MLP neurons of a small language model. Each row is named by its layer, matrix (down: output weights) and neuron, and shows model dimensions 208-271. Each number is 128 + 24 x the weight over its row's rms, rounded and kept within 0 to 255.
A block is one neuron, or neurons of one layer that tend to fire together. Before each block is what it responds to, as a language model described it from the Wikipedia text at the highest values.

Description: Possessive endings ('s, ', ’s) just after a named person, band, company or place, as in Freund's or Spheeris'; also possessive pronouns his, their, her.
L2.down2115 [154 120 151 121 111  95 145 132 170  79 124 136  83 139 128 125 133  79 131 143 129 128 174 113 104 115 153 122 136 113 105 106 112 159 169 151 127 129 140 105 133 119 160 116 106 107 149 104 145 114 147 137 125 118 123 127 114 100 136 128 114 131 196 150]

Description: Determiners and possessives (the, his, their, 's) opening a noun phrase after due to, because of, upon, or for, e.g. "due to their manager".
L5.down60 [158 163 151 193 137 165 171 121 135 152 131  93 143 131 102 140 128 126 112 115 161 131 168 123 127 167 155 139 123 108 126 157 121 156 137 132 136  94 156 165 129 145 107 108 138 135 119 132 101 134 102 173 123 128 137 172 137 146 145  86 132 143 136 118]
L5.down127 [123 138 126 150 134 116 102 160 136 121 115 156 141  86 100 118 136 117 116 146  77 154 128 133 168 147 162 110 111 124 101 132 120  99  91  82 109 114 123 137 156 139 137 139 119  87 126 118 106 154 103 126 135 127 102 131 148 123 132 106  74  96 152 127]
L5.down1135 [169 160 155 134 123  77 135  72 167 131 125 142 121 124 113 133 166 129 167 132 152 152 178 113  87 114 167 109 110  73 149 134 145 168  68 164 134 120 157 130 148 117 110 141 117 100 116 157 100 140 148 132 136 105 111 101 143 106 139  74 134 108 103 145]
L5.down1937 [141 150 159 169  90 126 142 104 103 113 107 117 122 141 113  87 139 148 150 112 145 148 157 152 135 138 109 131 102 123 109 149 116 131 156 121  99 115 140 162 110 161 132 138 153 136 138  77 126 119 157 116 114 147 151 113 170 161 143 109 125 159 134 137]

Description: Subject pronouns (he, she, they, it) or who opening a relative or that-clause after the head noun, as in "a position she held" and "a treaty which he had signed".
L6.down71 [170 111  76  86 136 100 129 131 102 108 134 124 112 195 118 113 129 114 144 128 117 155 168 118 106 112 135 106 130 114  86 102 119  85 134 152 122 143 133 105 127 146 124 103 106 133 117  95 107 148 106 112 162  86 147 124 103 125 125 117 107  85 102 110]
L6.down130 [125 165 137 139 164 155 108 123 107 139 120  94 161 123 101 153 154 101 108  81 158 123 107 187  88 173  64 163 111  95  84 118 138  96 175  96  75  74  93 151 108 151 135 157  94 154 130 101 127 160 136 152 114 125 123 138 139 127 131 120 128 158 172  97]
L6.down320 [136 124 162 171 115 105 114 158 141 148  98 157 121 134 131 132 123 137 145 119 116 101 142 148 139 143 158 108 106 144 171 106  88 150 151 134 155 102 132 105 141 111 101 132 157 131 156 138 120 152 140 151 101 125 135 122 129 169 143 122 152 104 147 155]
L6.down388 [124 140 153 135 120 122  83 119 119 105 104  73 119 122 125 109 108 158 106 134  90 118 139 148 119 103 132 134 104 149 123 147 174 166 113 103 122 174 117 128 150 114 143 124 160 141 161  91 136 155 158 148 118 112 131 149 158 117 114  88 138 137 119 103]
L6.down441 [111 104 145 128 116  87 119 150 132 155 133 126 137 136  52 159 124 114 149 121 134  82 120 111 121 135 139 159 112 126  99 107  99 127 127  94  93  98 112 160 125 136 136 157 156 147 132 170 132 108 120 122 128  99 159 147  98 120 132 135 150 146 116 154]
L6.down540 [115 183 161 142 155 136 152 121 100 143  95 142 136 113 164 120 149  95 120 130 130  98 207 142 127 129 123 108 121 157 123 123 116 112 207 113 133 136 122 145 121 148 125  96 124 159 100 119  94 101 109  90 136 133 140  91 130 148 124 129 133 120 116 108]
L6.down666 [105 165 168 198  92 105 122 127 139 118  70 144 149 149 150 122 109 124 100 120  88 160 114 142 127 139 138 105  80 120 106 140  68 142 195 115 110 115 112 130  91 124  98 138 109 146 147 133 101 147 147 148 122 128 146 111 172 165 110 118 160 157  91 157]
L6.down730 [108 136 114 160 143 160  99 105 128 140 103 124 135 125 141 120 163 111 121 149 133 170  86 122 151 137 142 148 114 122 123 135 104 141  94 110 158 125 118 141 165 122  66 102 101  94 144 151  89 168 119 142 148  72 170 133 156 156 185 148 135 118 103 165]
L6.down840 [104 110 127 129 149 159 130 156 124 114 154 159 112 122 152 170 183 133 168  96 177 137 145 129 109 143 108  87 156 160 126 127 174 147  79 115 148 155 115 162  90 125 151  89 116 176 131 183 164 132 152 132  97 142 152 112  76 131  91 189 136 135 164  77]
L6.down881 [144 152 174 153  85  98 138 129 110 110 126 128 115 106 152 134 145 120 139 130 130 126 137 125 125 135 124 132  93 159 123 154 126 163 124 159 128  98 155 122 132  94  89 119 101 131 166 170  90 119 139 116 156  83 124 128 147 122 125 103  89 163 115 108]
L6.down945 [136 124 113  69 125  88 110 130 108 124 118 117 119 150 116 112 132 147 132 122 183 131 172 165 123 137 125 118 170 129 148 109  90 111 107 110 128 130 130 127 140 144 140 177 136 111 139 130 117 112 150 113  98 137 160 110 126 120  75 106 144 103 151  98]
L6.down1106 [109 113 116 126 191 140 124 148 133 152 109  58 125 151 123 148 146  81 123 123 131 120 137 161 109 154 167  98 127 122 137 104 145 133 122  91 109 153 134 123 147  85  98 158 110 143 117 110 135 133 152 149 152 181 106  75 160 122 130  95 163 111 166 131]
L6.down1199 [140 113 148 145 141 136 155 133 131  98  97 149 129 108 139 107  88 148 122 143 119 113 155 113 113 146 121  88  99 173 131 124 149 105 155 117 168 120 119 116 123  99 161 103 146 113 106 102 143 129  94 108  97 130 137 122 175 133  90  99  91 117 146 108]
L6.down1302 [112 130 161  87  99 111 119 132 162 107 115  92 142 121 112 113 148 164 102 128 109 104 155 114 156 115 107 156 115 120  96 131 148 140 131 122 113 116 115 142 153 112 159 164 174 131 103 109 144 127 112 137 113 110  86 132 118 159 164 119 132 132 147 133]
L6.down1952 [154 158  93 171 143 127 132 142 158 150 132 134 178 118 126 128 142 105 101 167 136 128 160 133 176 147 157 134 144  98 143 152 116  86 123 131 178 111 132 207 186 134 122 136  97 157 132 100  88 130 104 159  93 177 144 135 150 118 111 101 166 166 106 101]
L6.down1959 [138 144 166 133  86 115 141 132 155  95 107 174 179 167 136 158  81  95 115  75 140 164 136 123 126 148 115 151 162 153 110 114 126 144 114 156 130 147 130 104  88 168 123 116 153 166 149 118  97 130 110  77  68 105 114 129 123 159 119 154 151 148 132 115]

Description: Mainly the end of a title word just before a person's name (Senator, Representative, Prime Minister), plus line breaks after dates in match lists.
L2.down1157 [118 123 140 110 104 158 134 108 112 126 167 113 115 111 155  99 121 115 169 107 106 101 111 156 159 157 124  96 131 151 152 103 126 112 116 152 143 161 126 155 121 121 130 132 131 115 125 134 147 121 101 124 152  96 139 114 113 129 111  90 152 120 167 128]

Description: Past participles in passive constructions right after was/were/is/been, often the -ed piece of a split word, e.g. deemed, used, released.
L2.down1859 [167 149 140 133 116 105 131 150 181 131 139 114 157 152 124 155 143 108 115 133 147 126 157 133 136 174 112  61 133 126 139  83 160  85 123 107 113 105 121 147 145 191  77 157 124 141 164  99 130 127 135 155  80 141 136  79 114 156 143 141 142 112 139 131]

Description: Fires on the main verb right after its subject in narrative or historical prose, often on its first piece, e.g. tries, offers, decided, acquired.
L5.down123 [159 181  89  93 167 159 133 120 104 141 138  96 147 131  85 153 139  95 146 109 120 149 125 119 128 137 147 119 148 123 115 128 163  98 101 130 129 139 120 139  87 163 191 114 102 156 131 110 116 131  97 129 138 154 124 118 147 134  88 178 133 129 126 129]
L5.down938 [ 80  99 141 153 127 116 124 129 171 128 106 162 103 115 144 104 122 183 136 196 124 106 130 144 120 127 119 119 130 142 143 161 108 133 133 118 132 126 141 103 140  96  85 159 167 119 152 169 115 145 145 151 103 141 135 128 124 103 156 135 141 130 111 129]
L5.down1188 [176 171 138 149 111 139 145 137 146 118 117 152  60 138 107 200 127 110 167 142 154 100 133  97 121 138 126  69 149 143 108 126 107 144  91 131 159 109 102 140 147 125 150 137 137  86 135 156 126 117 107  91 108 123  97 106 127 132 100 125 115  83 101 104]
L5.down1430 [118 135 101 101  87 167 177 112 100 138 142 144 166 125 128  93 153 114 147  85 132 144  88 133 114  79 166 123 185 142 106 157 165  88  98 156 189 121 135  90 107 118 131 157 156 105 119 144 123 100 104 146 142 118 145 123 140 140 124 151 137 134 143 115]

Description: Last token right before an upcoming personal name: role titles like Representative, Champion, writer, words such as of, by, daughter of, and table separators.
L5.down259 [114  56  97 109 170 107 125 154 101 114 146 154 113 159  76  67 152 133 118 159 117 140 152 126 139 162 112 152 158 156 178 133 117 138 141 140 120 138 163 123 135  92 123 111  91 122 133 140 101  87 107 111 142 144 110 132 119 117 143 147 144 171 179 116]
L5.down1053 [118 136 134 118 145 156 124 109 108 116 120 124 186 159 100 137  98 145 125 118 144 154 176 100  73 149 144  99 116  83 170 100 129 113  72 156 117 119 116 103  97 145 105 141 114 133 181 135 123 106 141 133 111 140 132 134 128 114 150 137 161  94 130 118]
L5.down1145 [148  96 174  64 162 108 105 125 140 151 110 137 111 154  91 149 157 141 158 116 140 159 153 126 134 126 132  94 147 104 139 144 149 123 156 112 150 118 117 122 146  95 151  94 130 118 163 160 151 117 125 104 168 103 146 117 136 146  99  86 113 119 140 109]
L5.down2121 [129 106  93 141 130 153 143  90 127 119 176 106 130 121 192 165 112 153 124 117 134  93 125  87  98 147 122 115 119 168 151 113 106 120 119 122 116 152 140 120 120 150 125 139 118 150 128 114 110 125 143 144 130 122 149 145 135 120 166 139 117 134 124  94]

Description: Prepositions naming the other party after relation words, like dispute between, ties with, match against, designed by; also pipes ending sports-results table cells.
L2.down1514 [125 166 118 102 137  90 109 138 124 137 119 148 160 171 145 119  97 122 108  86 107 167 106 158 152 146  99 113 113 147 149  95 153 137 124 119 129 120 154 142 101  88 175 111 125 123 142 181 109 151 126 124  94 143 135 126 108 108  72 143 147 126 137 132]

Description: Prepositions and verb endings that come right before the person or team receiving an action, like losing to, founded by, facing, married.
L6.down141 [144 139 132 152 136 131  81 138 129  95 136 155 117 144 128 145 143  85 129 133 141  95 130 119 185 144  87  94 133 145 100 132 151 140 159 136 168 112 139 152 101 151 104  95 138  94 146 126 105 135 131 149 133 125 114 101 175  73 141 127  66 118  94 128]
L6.down199 [134 166 137 133 157 115 122 107 137 127 150 126 118 122 145  99 153 141 171 164 138 139 108 172 142  81 149 113 133 135 118 125 121 104 186 160 165 124 139 139 124 157 115  95 110  89 135 115 137 105 134  76 161 151 143 122 145 105 109  95 118 107 106 117]
L6.down251 [156 146 130 131 134 176 133 129 158 149 144  99 152 142 143 113 166 123 101 102 161 181 110 124 116 132 171 163  98 109 126 122 199 120 137 104 169 176 120 145 108 128 115 121 161 137 125 116  76 132 112 129 124 159 145 108 142 144  88 181 118 136 112 146]
L6.down268 [131 126 137 100 134 115 163 110 123 140 176 111 123  83 107 125 134 115 148  86 137 127 104 168  97 154 148 162 149  82 121 102  95 157  99 126 132 136 134 131 129  88 125  97 135 172  93 155 105 134 124 122 120 107 173 105 115 126 142 137 143 106 141 128]
L6.down324 [139  84 110 129 150 128 103 145 111 105  87 140 114 119  90 116 131  92 124  86  95 172 151 116 134 135 140  88 103 125 131 127 148  95 109 131 136 103 150 153 146 136 120 117 136 138 145 115  99 109 163 127  78  95 125 107 114 125 139 189 125 150 156 151]
L6.down337 [107 161 162 128 129 126 112  84 106 181 132 141 103 160 109 129 127 145 131 162  84 134 137 134 114 140 175 152 148 117  84 128 134  74 128 134 179 118 173 133 120 114 129 119  90 123 116 102 171 143 170 118 102 136 151 121 126 127  96  65 154 158 123 131]
L6.down423 [114 168 157 124 162 142 158 158 107 160 128 132 124 155 171 137 146  96 114 105 136 128 159 169 124 127 128 103 115 145 119 161 125 168 161  84 130 139 120 141 133 113 168 109 121 115  97 169 123 138 127 114 135 150 139 134  98 144 159 139 160 104 119 127]
L6.down520 [157 119 171  86 118 109 105 143 105 164 103  75 122 157 152 122 113 121 108 126 171 134 141 111  96  88 116 145 131 123 150 127 177 126 132 145 141 152 172 119 111  92 162 131 144 127 135 135 110 139 141 115 123 143 110 165 142 163 147 161 159 121 140 132]
L6.down627 [152 124 166  89 147 148 128  84 111 185 150 134 120  89 164 126 135  72 119 129 122 164 109 135  87 117 129 128 123 137 134 166 104  88 117 135 161  98 107 174 114 109 180 147 127 103 150 129 126 104 112 146 170 105 144 130 130 118 146 117 134 123 104 131]
L6.down857 [125 106 121 154 147 151 162 133 166 118 135 145 127 140 138 135 139 169 114 196 102 134  74 151 122 123 146 105 154 107 158 121 155 130 123 122 144 144 152 150 128  93 135 134 158 125 124 129  91 126 113 111  86 129 118 114 137 111 156 113 104 141 126 137]
L6.down1032 [121 117 126 120 140 141  73 148 193 111 116 125 129 142 149 175 125 137 157 143 147 109 132 117 105 117 141 100 120 112 167 146 170 147  95 139  80 123  89 164  95 103 128 155 150 115 156 100  64 140 152 114 123 140 127 109 143 146 114 112  94 152 145  89]
L6.down1185 [128 140 136 123 130 146 123  98 133 132 182  97 136 124 106  95 170 124 145 114 121 166  95 106 130 108 134 142 154  66 146 104 127 138  99 124 151 111 136 149 124  85 163  86 146 142 192 134 130 138 133 130 146  99 125 138 129 118 111 147  75 117 132 148]
L6.down1209 [122 102 141  83 152 120  90 123 145  92  91 109  96 111  91 173 105 103 138 118 129 130  87 119  98  97 123 106 171 119 135 146 132 124 101 114  91 109 121 161 106 125 139 106 136 101 106 162  78 157 147 123 115  79 165 128 128  79 116 145 123 123 126 157]
L6.down1327 [129 160 115 131 113 131 112 108 110 112  91 115 160 105 157 127 104 148 131 121 151 157 114 180 119 122 134 138 138 132 134 138 113 118 153 135 109 115 119 139 172 162 138 109 153 141 144 137 132 124 154  97 103 123 157 146 138 119 125 156 118  98 108 151]
L6.down1591 [ 99 118 133 100 110 178 145 141 160 121 166 144 132 140 135  92 123 107  90 119 149 144 152 165 142 121 122 154 150 143 120  93 219  99 132 137 125  99 135 149 113  85 127 143  73 159 135  85  95 126 117 152 127 121 161  79 150 141 109 158 125 113 124 136]
L6.down1880 [141 124  95 125  73 155  99 129 155 141 159 147 149 124  92  99 127  92 143 132  99 123 124 113 109 109 101 106 142 112 107 107 178 156 154 140 173 106 102 135  98 143 152 157 140 193 137 143  93 102 120 131 174 127 144 109 130 141 129  82 147 124 147 128]

Description: Possessive words (his, her, 's, their) just before a noun, often in biographies after "until", as in "until his death".
L6.down81 [147  73 130 156 100 131 167  95 134 128 169 134  78 123 120 145 144 145 189 160 128 137 161 114 142 131 172  93 113  90 116 121 135 123 132 156 140 119 159  97  92  87 176 124 132 131 144 123  41 160 151 152 138 147 155 120 126 108 153 152 119 102 109 142]
L6.down123 [160 135 139 104 115 137 117 126 127 136 157 100 102 138 138 149 143 125 129  81 148 168 152 154 139 117 165 115 144  97 156 142 135 110 135  99 128 149 121 125 135 153  95  99  78 126  86 134  90 151 105 126 149 113  99 137 142 115 111 138 136 116 142  96]
L6.down248 [103 138  99 135 125 135 112 107 130 132  76 174 101 112 121 159  95 126 128 177 107 142 144 141 130 132 147 124 107 134 156 177 133 144 141  96 129 116  95 107  98 151 107 123 140 165  92 162 149 139  79 142 139 145 172 144 146 164 113 103 160 118 135 124]
L6.down402 [ 98 124 137 159  95 141 120 153 161  90 115  93 105  88 116 170 150  81  86 169 155 142 114 164 142 132 130 123 120 135 146  98 147 124 139  91 144 147  96 113 144 100 116 145 117 116 113 144 145 102 118 120  87 118 128 169 156 131 130 128  90 131 171 102]
L6.down406 [103 110 125 160 167 122 132 174 121 167 104 154 139 150  93 115  85 117 119  91 153 118 117 108 132 153 103 138 135 117  99 109 131 183  89 117 133 100 205 166 112 129 145 122 117 147  94 163 146 136 168 136 163 112 154 124 175 134 118 134 117 150 183 147]
L6.down471 [152 152 114 116 120 143 140 176 110 129 117 138 108 156 140 175 145 113 157 142  96 115 144 175 110 157 152 126 101 127 111 121 110 100 112  72 183 139  91 118 147 119 153 131 145 112 126 156 106 101 178 126 171 147  89 117 127 121 117 124 178 134 112 107]
L6.down642 [156 183 144 110 130 168 137 125 154 141 141 109 100 140 109 148 117  96 102 182 126 142 127 139 135 142 117 118 116  84 159 131 161 135 116 136 110 159 144 133 147 101 145 116 139 204 170 112 147 173  89 105 168 130 122 134 129 117 113  87 123 120 100  93]
L6.down731 [ 88  71 123  95 117 127 155 123  99 112 171 121 110  99 114 106 146 118 107 132 176 126 125 128 164 128 160 105 153 179 150 123 132 146 118 124 103 102 161 164 154 140 150 109 100 133 117  86 118 179 109 126 140 153 151 131 170 166 147 140 135 137 154 122]
L6.down1051 [ 97 135 143 166 111 109 105 153 158  94 136 140  72 139 127 151 154 113 152 135 153 119 128 122 146 181 115 104 111 142 159 155 118 126 140 116 131 131 155 116 137 115 155  90  87 128 120 134  87 135 106 163 151  96 124 128  82 124 150 118 109  82 180  83]
L6.down1102 [134 116 114 151 147  80 157 129 126 129 129  85 115 134 124 124 126 106 105 175 161 173 154 132 158 129 142 104 160 161 172 114 188 156 165  97 155 119 110 136 137 107  83 115  85 145 157 135 113 130 141 128 117 128 139 136 108  91 140 131 157 143 161 105]
L6.down1181 [138 151 136 153 157  98 150 100 123 133 136 151 100 123 159 190 144 134 116 114 147 186 130  98 179 123 106 102 161 109 106 172 142 157 130 172 152 135 170 179 135 128 120 166 131 134 113 139 177 131 107  96 125 116 103 131 139 104 129 102 134 141 131 137]
L6.down1271 [151 144 176 108 126  63 143  84  86 147 109 127 148 158 120 145 157 114 127 102 126 110 127 177 120 143 150  83 119  94 132 121 135 146 140 135 119 154 153 158 115 130 103 161 150 133 147 106 150 139 107 127 110 148 141 116 138 118 145 141 100 145 113 127]
L6.down1321 [179 101 125 105 106 139 155 169 137 124 109 115 120 141 108 114 130 135  58 116 136 141 168 150 162 119 145 183 140 117 146 145 165 155 115  93 157 114 158 144 143 147 173  75 139 177 129 136 104 159 146 130 109 102 126  87 148 134 113 134 140 122 140 150]
L6.down1358 [146 134 145 128 108 132 145 121  97 151 146 154 119 119 108 124  96  89 110 153 112 163 147 134 152 108 144 147  98  87  82 149 138 125 132 119 137  82 159 121 161 109 127  86 101 144 136 153  88 153 119 166 154 135 122 132  93 145  82 115 100 104  88 129]
L6.down1966 [128 171 116 155 148 133 140 127 143 134 160 119  91 109 101 148 186 114 125 136 147 164 137  97 137 143 133 132 137 151 117 123 174 118 162 155 123 135 166  75  99 153 135 143 108 129  95 131 134 113  80 115 116 138 138 129 108 136 138 125 128 146 163 142]
L6.down2229 [191 162 155 139  86 113 166 149 118 127 164 111 147 157 128 138 141  84 108 167 134 137 155 155 136 153 160  44 113 147 124 161 132 134 171 102  91 110 137 142 142 115 136 106 144 136 118 150 136 161 151 159 163 122 143 114 119 108 107  93 131 133 126  87]

Description: Title or category words, often word-final pieces, that a proper name or number is about to follow, such as President, General, Hapo-el, Stage, Section.
L6.down424 [126 138 121 100 128 112 123 128 157 138 126 121 149 123 128 141 139 122  92 133 144 119 122 137 144 130 138 187 127 108 138 122 115 120 130 134 120 112  87 204 134 138 122 129 140 111 138 142 105 131 120 103  80 147 110 101 154 148  99 122 128  87  43 140]
L6.down498 [134 146 121 119 152 110 105 156 111 110 152 114 110 122 101 145 131 162  88 158 105 124 115 145 125 122 128 139 135 166  89  96 109 120 130 115 112 101 142 116 121  66 141 122 135 152 135 147 119 124  87 155 117 111 116  79 145 159 131 110  86 103 104 150]
L6.down556 [ 95 126 172 120 133 174 140 126 136 115 193 100 110 151 124 161  93 125 126 117 130  97 168 146 107 104 122 132  99 111 138 145 130 139 126 130 107 117 128 165 136 114 131 170 178 176 141 134 147 115 119 146  88 166 138 164 122  85  93 141 115 126 157 147]
L6.down640 [163 133  98 150 121 134 147  83 141 148 164 138 151  93 102 119 136 164 118 152 159 125 139 120 137  87 114 111 156  88 111 161 153 134 134 145  89 137 148 166 110 118 163 111 135 155 133 122 106 112 116 139 135 118 131 170 104 136 145 125  92 109  80 107]
L6.down718 [140 112 147  96 111 177 162 159 116 151 121 117 112 125 115 149 111  75 160 112 155 122 132  85 141 107 141 145 144 171 142 126  85 123 138 144 155 141 102 117 120 104  98 144 150 125 120 181 141 126 117 122 108 110  88 143 124 128 145 102 111  84  79 152]
L6.down1018 [125 116 157 110 181 117 157 106 117  69 130 144  96 139 125 108 129 133 142 103  79 113 140 131 128 143 156 150 144 140 116 115 116 119 144 102 137 130 111 114 100  83 172 126  82 144 140  89 141 145 129 112  92 138 176 152 121 127 100 141  99 159  93 113]
L6.down1043 [116 103 162  83 139 127 164 155 108 137 130 138 122 125 122 118 109 112 141 138 115 159 137 132 141  95 148 111 147 112 133 168 140 146 173 113 140 114  90 134 146  84 106 104 119  97 124 183 125 101 109  73 144 105 109 108 125 161 123 146 137 126 158 102]
L6.down1109 [180 138 136 112 129 134 135 126 150 161 169 159 113 103 109 168 139 135 105 121 165 132 161 106 116 147 108 120 113 145 116 137 137 115 151 137 125 106 104 151 141 106 145  86 117 147 126 114 147 131 134 144 124 104 137 134 105 108 161 142 126 140  93 125]
L6.down1416 [145 124 152 108 130 144 164 143 128 145 136 123 146 106 129 132 120 148 112 122 105 110 157 132 161 137 133 122 147 115 140 119 106 169 167 113 119 134 136 133 140 105 124 151 102 122 154 132 134 130 161 103 136 145 144 117 108 168  92 147 155  67 153 105]
L6.down1648 [105 138  94  94 130 146 158  49 163 169 147 161 131 152  94 157 108 127 146 122 135 134 159 134 121 159 116 122  96 123 191 149 117 145  91 144 148 123  93 185 143 136 159 139 179 145 153 120 141  83  84 101 134 133 111 141 142 164 149 191 126 115 138 148]
L6.down1850 [117 118 125 129 161 110 168 110 117 150 125 149  86 144 134 120  96 126 119 145 127 143 164  84 136 121 113 136 128 121 141 129 122 148 122 106 119 102  96 118 157 112 163 133 109 118 189 121 148 139 111 162  98 125 115 181 121 159  90  96  90 126 105 116]
L6.down1858 [113 116 140 102 142 139 142 112 191 161 139 120 130 141 134 119 120 121 155 120 170 120 143 108 101 151 149 118 130  87  87  86 158  98 153 126 115 122 125 181 141 120 139 124 139 142 125 125 123 112 132 132 169 116 158 139 132 140 110 146 110 114 160 143]
L6.down2057 [137 105 141 162 113  90 118 147 126  95  84 134 154 114 108  98 195 122 154 132  85 153 112 126  96 155 125 142 116 196 111 105 167 108  87 128 111  85 140 102  85 140 139 124  81 143 133 135  74 121 153 127 140 141  95  97 145 122 135  98 138 127 134 145]
L6.down2118 [175 139 127  72 126 103 184 124 122 142 126  75 150 151 123 136 100 112 156 129 157 127 115 158 148 137  85 109 133 105 149 185 149 133 137 133  99 129 108 160 141 123  91 143 152  82 184 153 127 113 126 145 121 133 111 132 125 172 131 115 134 149 165 157]
L6.down2192 [160 100 142 133 158 110 147 151 151 108 167 104 128 123 167 136 125 147 119 127 111 116 164 149 103 120 127 119 122 137 153 149 132  60 146 110 122 128 121 132 115  76 153 108 163 126 156 125 109 142  96 131 145 127 116 146 113 133  86 119 155  93 126 122]
L6.down2272 [131 122 127  98 100 128 109 114 137 126 142 136 128 156  68 111 135 133 128 141 138 103 143 133 108 129 128  97 127 154 174 149 140 122 133 105 155  90 133 175 107 138 131 140 122 128 168 120 148 160  83 140 158  73 114 133 128 123 119 139 141 126 105 105]